config = dict(
    n_layer=8,
    d_model=384,
    n_head=9,
    n_kv_head=9,
    head_dim=64,
    d_mlp=1536,
    vocab_size=8192,
    activation='swiglu',
    norm='rmsnorm',
    norm_place='pre',
    norm_eps=1e-05,
    positions='rope',
    rope_base=10000.0,
    rope_fraction=1.0,
    qk_norm=False,
    attn_scale=0.125,
    bias='none',
    tie_embeddings=False,
    parallel_block=False,
    init='normal',
    init_std_qkv=0.0265,
    init_std_o=0.0216,
    init_std_up=0.0265,
    init_std_down=0.0133,
    init_mimetic=0.7,
    optimizer='adamw',
    lr=0.000565,
    beta1=0.9,
    beta2=0.98,
    weight_decay=0.28,
    lr_head=0.00251,
    warmup_steps=440,
    schedule='wsd',
    decay_fraction=0.335,
    decay_shape='linear',
    final_lr_fraction=0.0,
    batch_tokens=[16384, 32768, 65536],
    seq_len=512,
    doc_mask=False,
    train_tokens=351000000,
    steps=10873,
    dataset='wikipedia_en',
)
MLP neurons of a small language model. Each row is named by its layer, matrix (down: output weights) and neuron, and shows model dimensions 128-255. Each number is 128 + 24 x the weight over its row's rms, rounded and kept within 0 to 255. Numbers have three digits each. A neuron's up and down rows have the sign that makes its largest values positive.
A block is one neuron, or neurons of one layer that tend to fire together. Before each block is what it responds to, as a language model described it from the Wikipedia text at the highest values.

Responds to: Verb after subject phrase
L4.down44:147145078157103131121129176142139105141119140094121091132159157154102096128163147156120125094094140129126123149167141133141133131111152098114125120125126140108120109106137131137135162124179132170138106091168135109135099135162118116141120114138127139148121121094123110141111119139101126150099145142109140147149121131113174094141119129131116128190119127102103144077112126114170135066125
L4.down727:129169125139102113153109108155137158122110150147105076085143133091169148157087083127170064148141113091101138169136122122141117166111126132143114089165155125120156154103115153154150134131086133151092121093138148117141113147158129125165129099123130124130100155110100121149103094167123137091117118087124131141148136094126141169078136132155102107139131115132124122093147119158157111136110
L4.down884:168158131126101077148128143111176144168090127131128119131118130110140106175165090127124063114122151140110098117124136144157144159096135085097117150111113134130119122146153104120125141111086114134113118093113154124121082162092143142118141100181133124125134124133140107108142135088122118107079124124121118136147177106127132143100151168137132159137133122179117107128107154089142135110138
L4.down1065:213130121119158101125105096133112105143104142135138112134120141117150121114117107146163148132156146161122108175113155159122119112111117146159141132132125137146126135133115116160124109118114131123108115141178172137158125142124135127167120142140153129135088122121088108094126140138131098147126140164117091127107131130117168130133121104108156139161124078119124097102160111151084151112098

Responds to: Range end years
L3.down436:137160162123137119103130168075123131127151148145091071102114124112109087134054138127110115134118131146116101198128146160124102084172142131118128119143142134165164148175144158102112115114141159102120133151156128128175075101126099108138155127122116133141123141127135139121091104133131164123101112103124141104124108137137132125129150151119162109113131131127129153082141143158156094168139
L3.down859:139125140145149149131121121098141163120097101187142160123079085113137137143123096120159143131142150137116112163107098140140114121138155124131123132106171135157110089120182126133111114126154128168108088113128135094104139138115128120136159138106120140097155090133127083127142129121112088182112129147157121165092131117109105172124112109096116127153110134117148145140154074159181150131112

Responds to: Mid-name word pieces
L3.down591:082152163169137106167135125151180125147160137147183135125123097091148142148123151125147146141136138126154149109139117098156153110167142135121121099154147158106144125120109140125135142068136136165117102180151130079086179122131184146145114084160146124098097142139097178145170134133120158110093138109152142185135114155146145110191100112159157112138142138141129152167163126104122127126112
L3.down674:109118122114125112137112166122144093093136155151102148161105172081091139122100123127154136113126121144094107112124136124134127092139168135157143134098148149152137099113128160130098113142188124104073165104148117092102136115118132114092078128091097132100095131090068115133164150172146140147083151108166118119145162114157095111156127124131071121137106101152167119117141124121099124119136

Responds to: Clause-initial subject pronouns
L5.down213:124097089107180147159135123142136118121134126120162085098068096133104077104146138080143130097138139115163150142129153099118118148099126148088116116128102134123117118136170118108116107096080100105085129101134135115139104132134090133107118161110120103136152168092149114131137119088145197097134122124141140144121135120148170136089188126148119088110148123172084132110139115127155130081124
L5.down239:124112118143132103098147093132150174141148135129109159121162121116095108152132159127129107092130141108155160136116105177146097128168123148145091167115151166141169131153133139152121110106156145104145110114130150113131086114137090151109100139101095103125110129118159144149166139130114119108112144089132087126144099150153065096069146135116146118140077135176139142145115097104126179146134
L5.down274:108150120127157123143122106143120130145122139147115136124135122136141132126129141135152134114131128164129133143094118180120121102104119163131159152114119130160146113100134137173130132121141113112155095124136127148128095118122141113122107150147160118122205138145153120120130125150144084141132158141124138128138118085136022102106099124153109161177141147161134113128105081119177126105169
L5.down494:113158131132094140101168085133150156120107109155101110134127129136116161150121138102119143106133133155138100125161130078131094135147160129065105110119139125160137141167192133113101118120118151146130123118143134116120095143151117164108116122095121156162168143110106158190135104164120188144062108130134112100111105130096159139160113111105146140184121129110125138140114115118120109128120
L5.down591:144094111129141149121118080081135122095122090169117071129136137132108106131125144089153135133085126119139150111116169072134166095145158076145116144126132121104167140132117163109106139087110142140135169120145116096153088151112128137146170126159123149107143106169120125082159168166146147112128120118145129130104113117106075171164093184144157147099111093160155117111139106107131144094124
L5.down1340:118145174133124153117128120142112134107107144116110154130183122130112104164145121180132134142112123129132122167136151089095118134175094108184075071152133112135105073151183137085070133138115130125104134123133118093126122122142119154153160104122079135179153135120129162173141093120093170151135147152130143121133126158168138173138120150125126116149156154146132133100081125135151149102145
L5.down1448:105074097139143150121111113100169132145119110127107156155098121116144088124161147127111062134124138100111161145153112098074116152136158139130184121160119093102134090109077110129102145120138126108120060099160118138144078099091106116100138119077115120190109121122160126088171110068097104126171192114094130168121116135127115137160182150157135148109103110137105117133131132113128153139105
L5.down1529:086130144131132138134113133094157142108122145103113127122121125124167127092138147080125129152122138101124130101121148118069142108154125091123099129110161070107093150158133112099120135151145194116144148079123109100111123109116114072160124114100149115120096086110102124138145135104128120156116160148161116083102158108114116114110137131151139128067101122145130169100133117103118121156134

Responds to: Main verb after subject
L5.down13:113133125132131098151132135105189114154105185105091108087138122124122105139139140154118118137163145110110162126111121093085109165127144133115108109116147134138100119123120151138138125104192094148072139148101142117138135074173099119140088098154118083135120115124154131126150138123087162136150143168156129117116136150145120142148106156152128149144156118128094102050133110138160131122131
L5.down341:123130147134134145063153145124091139151124157102128070119085091115110102155163153089160141135125127114167130160150144020117122116147134136106156100145136135128138178132104129142122120139148108120147119145131106124144133177104122099120105111138142115129142103084108155111102129091099125130148148105162156126138149137090124159115152110094116142139129149141092144119149133102172102128121
L5.down380:139122128111139081114135144090116117106144147128075121098153112111157169166118114147106120122178168109107123134108149132113134143101093142143132086102140139095146158112090126161117142132096097121128121154143111093150103144087140150117178124131148133133101138144139130139118116132119130127118143178146117156117127135113158147098121105155132092166102150073118137121148167103136133120132
L5.down532:079143109142129136149156137100126112107094108086126105132112100113105103150118123102115162154147127117136140136145102122109160117127122125152158097136137097165126102156132132133153086112136129136127192176139146141133096147150113122157091131145128070141070155122144181111167161095098122145073097162157123144116110126144164117118146118151152143171135106116088125102143085137038113169125
L5.down784:126169123141100141138101104122108164105141130143132102078115112138122114158126171148140120138110103130116161116152115120138137123121195098165152121135083165132166089121175122141080135124120103114152150118121124156092144110120170136131152098138141101229118138139157105144128099137153123121135145098123131123080122101115127103093145132128116143144124151151087133136107102146163154121123
L5.down1098:106140131120110124134153140110140147124165157151088140124111118196097159134177128157122133097123168141093154163098127115154163157154161116086159130148149099108171147136152152120099133071133134163101157117134141091129165194177150093120143110133114089134130148129167093119120129107133141146169100107143115145142130124205102114101119122130118114093110120143117153145156092145152112143134
L5.down1296:108103132177135142141108142143155153112119115131078099157168129097102171121131133139127117128117156099139170144134098084101133137122118123142139115155095143153134110115124176154106175116067171097118159108139114156117113094113133115145086149116102091131147103118147105117095097145157156179139120115107151125144123088122157139155149155097131104126122101154142153108121131125147112133166
L5.down1485:131129100136144124128102076151139144116135107127119112139157147106128140124131150136104161167119202131149106128116118099101125175086134147139114127175136084121106133082106103114093171139119101104096127083139117130172087114137103099087116115177137124133130076139116133122129161089109121137105127132095112110133114090132141176102111129141137120155111152136141165146097133111092128145104

Responds to: Mid-word subword fragments
L5.down43:122116141126095124097110090119139138137121101120128123109122148161169136096135105109118126157083111123145157135119143184085133159152120167148136118125117158134108119139127143147116112123122106111137128117109123114145135133154116164137107100164123115065098144141130131136051131122142174164139132141108137127079118143177150136130144119165130153113101108124146091125130127147147115137126
L5.down179:105143143138159106152112134144174093100100113103147118143141137148118110146127123097135121095097132157115145135159133110087086093121106115137131142164123106127157074178121131125120157087127168110066155117112116107115118104190123118125142095103146120136147105163138126159126114136107204147136110128071154116141151140108109121128139111109065150099116104114124126116138148129114123128148
L5.down526:151186144139109110103151136127131113129161088113115128130150130105137152137146143135114125111160190133139139130109128147134084125114155166122120144107149147168147156123131138152137120145098157132132147113148143147134136105154116094152135119135151158113123123113155151109151155075132150140080185145138171136095128095124111154146140118145110157104148151140127111127142107128163142129161
L5.down685:126136125141144085150116152112127142162145136093124120113089206136142102095150122105120153180130190150102136142152129120150127167162157169186130134158162127149112136102100185113129141142132123142117132138136142140138136123125163096145127145112114102120134126163149146145148122157104141092145144132124142117131122121135169138094121148148177087175153126102107126150092141109071134133119
L5.down719:120095104118111143107141139119167117141099164117116147138082109144127119145120105117164102141126074076137163116128125127114053148119157113130151122125147155137151103100123120141122110124104131125122124146105120142116155132155135122141114068115137128082140124101116129150108112093142147167141099112179142142114113116116141174139137181127138140119181123171117148131146141148157113084148
L5.down988:125141178162171111164108172123089175090145123118086150146166128112113090118106139101130116131152116129139112165139115122127150137137150157131164120149122121116099093130098118140131123105170122132104157159145160123105094131096145135132155134176095137155119137132149076146096146119103116141111133147153137143181127132130094105113096142076167135147123165104163130138118143106135125119165
L5.down1169:126159122111125126124168124144126150160118070116099079112148149108145125171128114098085114109145119129133147168099143136111152106142139105140119081108165140127105130125127091151137116140141127112150125161128102159104049156149074139148124132098113089178107127117092122094153150161127122142112134145144089115154131161149119126111127110127165172147144158087145157095156104112109119078109
L5.down1416:138118129158095128114116102149108084168118118149135094149096134098096110135172143131077155108154126145115126135148120113137132103136177122143120114133081133091141073124129117145112105157161091141108147123127125100151188135134102129123152141141149123141102119091141198157136136114082138155130135127125132108102094151167158114108130135125190137160118117130116165163103137157073164135074

Responds to: Written-work nouns
L4.down357:174107120107173099138165160116170122146089141134133161158159138178164148158105105146100116144128079127088138123179129173143127148082117151093135116128128129143132147142118103131116111127147160118090098140114152129106099096129118133136117097159125163128163105138138135093108148089109147129159145136099141129115095107118124132111119155171132097158157128137101142107183113144103108105136
L4.down669:133119121137144125123103132138119148130103119143148156135175170138149140114109125119131153118149129168133194114195112098093117119087121143144142146153119115088121089138089181132140143105100114121142136124120133117071125105159111168128168123117142137128141119112159085113139137122132120125105135124131123098084167112129130118120134216135145140142110126135115128120103128147106122096111
L4.down923:156118109116105099154119154120133131146116132132108132160142117081146145091097143132123065138096110160133135133120154119095108104139111131131132136100090131161132132133134113140100131144166149105105167113099104119105140124086105105130141134112122101144118115113157131100132141129177128130141148123138157113108122105128152106130111138157147097123122091114092140089088117146103158164127
L4.down1018:148131110124153125113133163161143138190126152139163117162159170136127127072107146147126142114110138139124180127118155142088118141135067128093130125112123150123162107136149164132111164170155138127135143152119122145153114091120131111129100132131124167132132103150150139120112119122188132140154146120123128096144115094141139124126155132114178157154141118132125163158162141205157103096102

Responds to: Relative pronoun openers
L4.down97:108119135145115139154125147126157118135098149165152122118138133113128108113095118118188111125131110138152120119188149105110102154122121127130108125146144059136151117115096120147152146160115133109098113102119136122142118121120135104062046134162132094131131126101136098141138190105106162128105146136155122136152113111097095132111117142117123143111126111128104128137123168125106145129111
L4.down348:137155107134135136132142118124130118127141141152111115148114070136180110136179115101211117170096105121116091097134126111154142108147117157103106118120121115137096132102159094140123168162116111110091137109145123131119128106100149114114111083128143138124138120123156137139119089072082140142118110129125117123078104143078104126098131109134132150120120119130104126157156161152067128136123
L4.down461:110154093141101149124151134187102128154148141128147128129106145115157124126096139147169101111141081161132152142094191126136107122117115132134134137131151138081119115132129125101121146146118142099174128069103172065153126127128137148095121108128159125119098118153096139118123123159147178135106123152110102154123132152136149180120146152111171120105103154127170126142111146143094108178136
L4.down943:121161159100135152088115108122157096156136137112138132161115145111142127152138121125170095160160122094105142104153096144132147126099089097169148109119140113101147148135091135122116159144084098141150078147146155105127106135105169111137129102091147106132125125112133097115092112141100148091170154126133127122086134125106090171144184148100146133120126100115162142143119153125093117065096

Responds to: Word-initial "in" token
L4.down17:123121149119140147094124107125173073128160157093127097118131119124100135178096120145174118143172079152148078138169118121117171111157099159103118130159121095121111141127140101093194149142085107127119117129087159066146132134132109150138115123166126144151171125133096149166112135140088156100089126162113098125112127100136123124179136137120149128098159113106167158178126175134129116120124
L4.down594:140121169136154119103151126160172136103127144136150133158123140135119136082146127132138127130136109183156103110111125140132137127107144109105124094184148101077101141096146160135120123139124143129127145102107112114158135084117110184089144133112124156120139091149144162113096214130143164123122138153125092132118120150093132121112133165118110123083148116129117083110102149119116152128174
L4.down837:100140117149126170110138174128132077113125152092121138085128137118126112133119115144162139075169074151141153148137132106139129131116085133134128130148082170128109141114136184156096121154149147104095169131101101117137135162168102165129112115076127124146126108084143134106153143138115136152112119112118095171138117085107157110152152107101144134159128131114103112095123145127090165122121
L4.down1268:113136167150140105085127143154172101174125126088103089138152127081156124149116090168143125140135114136137130137142143107145146135141152124142137085136113132116105070125119124121154093157107118087119137115105167143165127111131128096091130137134119123125136106129153151148052116155131079118143153093142129142138089139091162110125118112113140165115147109120125098139134150121148151144135

Responds to: Clause-opening prepositions
L5.down14:098165105105149098059129168088094177113150116152129108156138156123105168126136122156081166160104170126129123137137120091105142105165151093078099142171144131123088161154103125145139130121068150083107154115120123095119101145106154167129124144092088137163140135106155118137105111152119124160135135160087125099086131083132154159115082137110149175131135136125126133116125141160121106129134
L5.down359:069081123153128120104110139141117093117124131104148159140179108138137139170072096086133113172166132154111143146124108090112156108159108185111128110117128130076123130131138118103109139157180120093126135101145153112127169149143117125100140120111132132120119125127122114145108109104109140119115121135115127129106143102162143120100095123185119105141160127138093173120091171131135112179138
L5.down456:145176132129139172075149174120149148091089123109127118140153142129136122150101122133089150153167104140111112108135165100087134134114157146116138211133119091130139171102107125120135154122133126152106121115123135106135136141184151131116132151115162133086123139167134116132122118129124131163093137158130121180132111106158175176110120110126103139108109105105140189140100173136131121128130
L5.down800:104090128117114124090148116110156118105136133132130111122115114142163130089110105148133136138134163167106166139148116120143148114172110112147146120162126142105117152080154102125115097124097151122110120142115194115150143094131108146127099133140171133115142151166152111133118150157121105088163145105137082150137177099127105132165107117140140103133108146109094132125104179135104107154160
L5.down812:134136145141202091070121115109150124164148107129114139113097106104155100101111140150090083155116128138090138151089143098141142134120141129079145117137083112098142109122126175109145115168126134154107202077131188132136124146108128146104128119157103123123128111106130111090080159114132098118104146098190128113137129097123130117174120136128097160123109117128144081140126143122123139137155
L5.down874:162131133075155122105079109073176123113092121075145100138131151098174126126177103112107118126163113154102155096118131078141149196137124133113143110157157128085120151136183122106096119140107108115123147099135161164139091150114118146114131140102146095105144109112154135165078127114187118155131129142149133135099171142103149099095146153139111143111142139089053133086107118166133107159107
L5.down1310:099137150130131100103159103118125177094126133147158104113111127108144143165140145140083145120119096152136105123133098186151174106119130125109114137151129149162130142133133100156109105184142136100129157111115069137088168143085151115130106120162175095107120125117149148123191133164166102123118150152109128118149129123105101118143134116153130111127138105158104083106106121129128118135127
L5.down1361:174149125118149107122102108197141115152132142136127114190137146093131141112123149095100097123074156152087125111115085141151112142137086134091139148174155147135100136154169126125112122085151124106107104092178107142148152147148132138111154117124108176087135133180110110153125148159141138121129125175141171101125106137135144121118109140134130116095138149119149148133126143126160093103144

Responds to: Nominalizing noun suffixes
L3.down296:155163125112157125110130149097135125132073147128126080141109149112144152109142127145159134130103109100156118094106119158148125142112095129160145086092101129131161115145150151092161105111128121149115132125104072133176125104137163144097150147111087123136103109109145139152112086111107137127124167148161120134166133105103150121147158098119127116132129096126136127177096106147207183098197
L3.down439:139151097125107120129088117163143097130140142096124066135140152139124106120138107100194152153136126126175138118171127135145147143076117109107174094142120101109166120094126120131129142127114112176103127123108129158134106083165097121113177102122100106155087144123151127166124107114134102127114104168143118158143159089154099157125147140144146085118140069117126170137105124111146176117146

Responds to: Mid-word subword fragments
L4.down170:128173107134115167159146136128127121109096090111105121139102110137095130151126158097097144120159110123143146117134170101116146120116133151126141113089148145102161111155132124111139141194134126126103108128179119110125125153110127173179106140136114109119101170149105131095125149145136163087118126096077110107101173123127127147099081101152160113134164154100118117089118168109190119137091
L4.down622:132099166142139113121152120097134145112169151148097129115130186137102104120127095123130118170094150127190134127144110168108138105168139115166127116101125128111118115146119161089142112118102164159115113134132100163138126062135134086131078115157143125113141121155167164128134128112121146140101146107125131169157109120135109117102141137164165146150141126178113089124117184142124092134135
L4.down1097:120167100123134136103158112145116106162117110120131129130114137111158114067131122120157136074144074168109118136137185137095160134125141135140131098185185146091118129167127117136130101094114170105144124122131152109187140163134156143131097110140100129126159120161161110151096114149066119104130103167157116147069143130089148059174123133120159093172130124158119093103145144124106110136163
L4.down1263:139131136167179094112111117101134114124116116150145112110096114117146161076098080126111116174139136143183102137152141136106097118103127157117104113129155090131187110142109119141099154142167124158101128149158123140152103121119131155155121110150130123152145158130140139109127117141131139130099167166133153091136155129134109087074150123125152107118153114110116175162144161142190112112167

Responds to: Sentence-initial subject nouns
L5.down143:081151124115130135114118158125101094132144115148149139115159142134139163102134149143168156143172141123149123142127121124156158129113146121075144160145145085092114145125081096126115092115089125159147126140161140157173208127109145153160150115121126160117121107094115112135129120087132166129152106145119126141119134134136131103118094145156129106101155158128098093126132095118122124153131
L5.down188:092081121102124107123135108142163096132158153111101132104125128142121094133167153140131134134130094169133156119125128097199127104103144101133119132128146118119138128159126123146117133166135124109154113136133142118133142105127143112131117101121155113122149135126067101090128139133082131103123152137158123128137115136131120153101106172122129102146084123136122179154186150160151151177112
L5.down318:124093123096109134120112121097074096143149104153140144103110080124134062138131149084117105106141118162156109117187139114107130118092097101118166119105101122097127091142124095126094124146146118099098126120128148116112078120145167130113155145150119167114091131168095091133110131133132126069107160156162123147160148139081125139113163110113141122090141166176090116149138147122149077142100
L5.down400:097150159111124142086158122169138109167109168112120101147172130085137084132134136117163153097115107128166138111096143141118093140126129162126134137103141137163135125121146096076112134111121144136154122106134150146121120130195086149091094123127109116125130083129141105139113111112117171118135160123115138085119096111106140153165159158139109168137134168177131104106142137116128056134091
L5.down911:154106149117146132150112156111133130132109149118099091105169131120135143118094101155086090099172109118069120198118127125128143145130110151180169109131107142111149112173155174139136139124140120151133113146117102138140148117152107098120124140133114141157147188122117118097112128094102146150094151119135175119153129106132130164090116183115146163113145131113140127156094131170157124097137
L5.down1246:115120117106121085154127113117138078118099146128095118115143148121100104099149138138194096101124128140139129100146110052115149160116100139130141119135145145127179134105123112141096099102132098114094133163136159119153120155115139176108107154181099169158142124113071136167108108119083126142135118090126117142124112086136137124136144122120125120122165110143108097157071122119110136127165
L5.down1346:135115142140119153139076127142131137172153148102103157192105111126131091113150172111105130105141112146132130094157166104083148121126143148136133124107140116094151130090186121051137154122138140138129117119104142165136154093131139132101116148112127127122158094115125138134153115084103167123130145141075125089118075097142134094149142147125163150114169123136134135125117144159167122140149
L5.down1382:162143156125164132129134174136091121187082113118075096137063110144169091136141118129171120109153145138148126141110152091106115144129156111142107135141139099104123113179124110074079109148093141120119096093136141154093164117085145156141132132125120099108152128149121115140124117130122125093158115134121164135121116118143124096117153144182199121130128121093079087124110163146099126105210

Responds to: Preposition "at"
L3.down489:127138130112172114150122087203132138106103099123092127108130117136144182156104129132100124172106139097118126132147120112135117120218098090168152134114090138129137069141124092107166142111141104102149111090156132147125158150145110165133155131159113126112139141129122152095128132132159157173122153107131115108140125106168116157133091126161128167157145128105110128130120167113097117132134
L3.down819:145109119124131128109109127141132097130121153136124113148092114135154121156133102129158138140123123146113141104147125116141160159179109099138120123122144160128069171150135175097132134157120133079162118183081142164126117164147128149123104149148114147127128113118108117102113141169139184171123115138119136152182138088158122102113083160182135164145132089121121161112136109154123118131191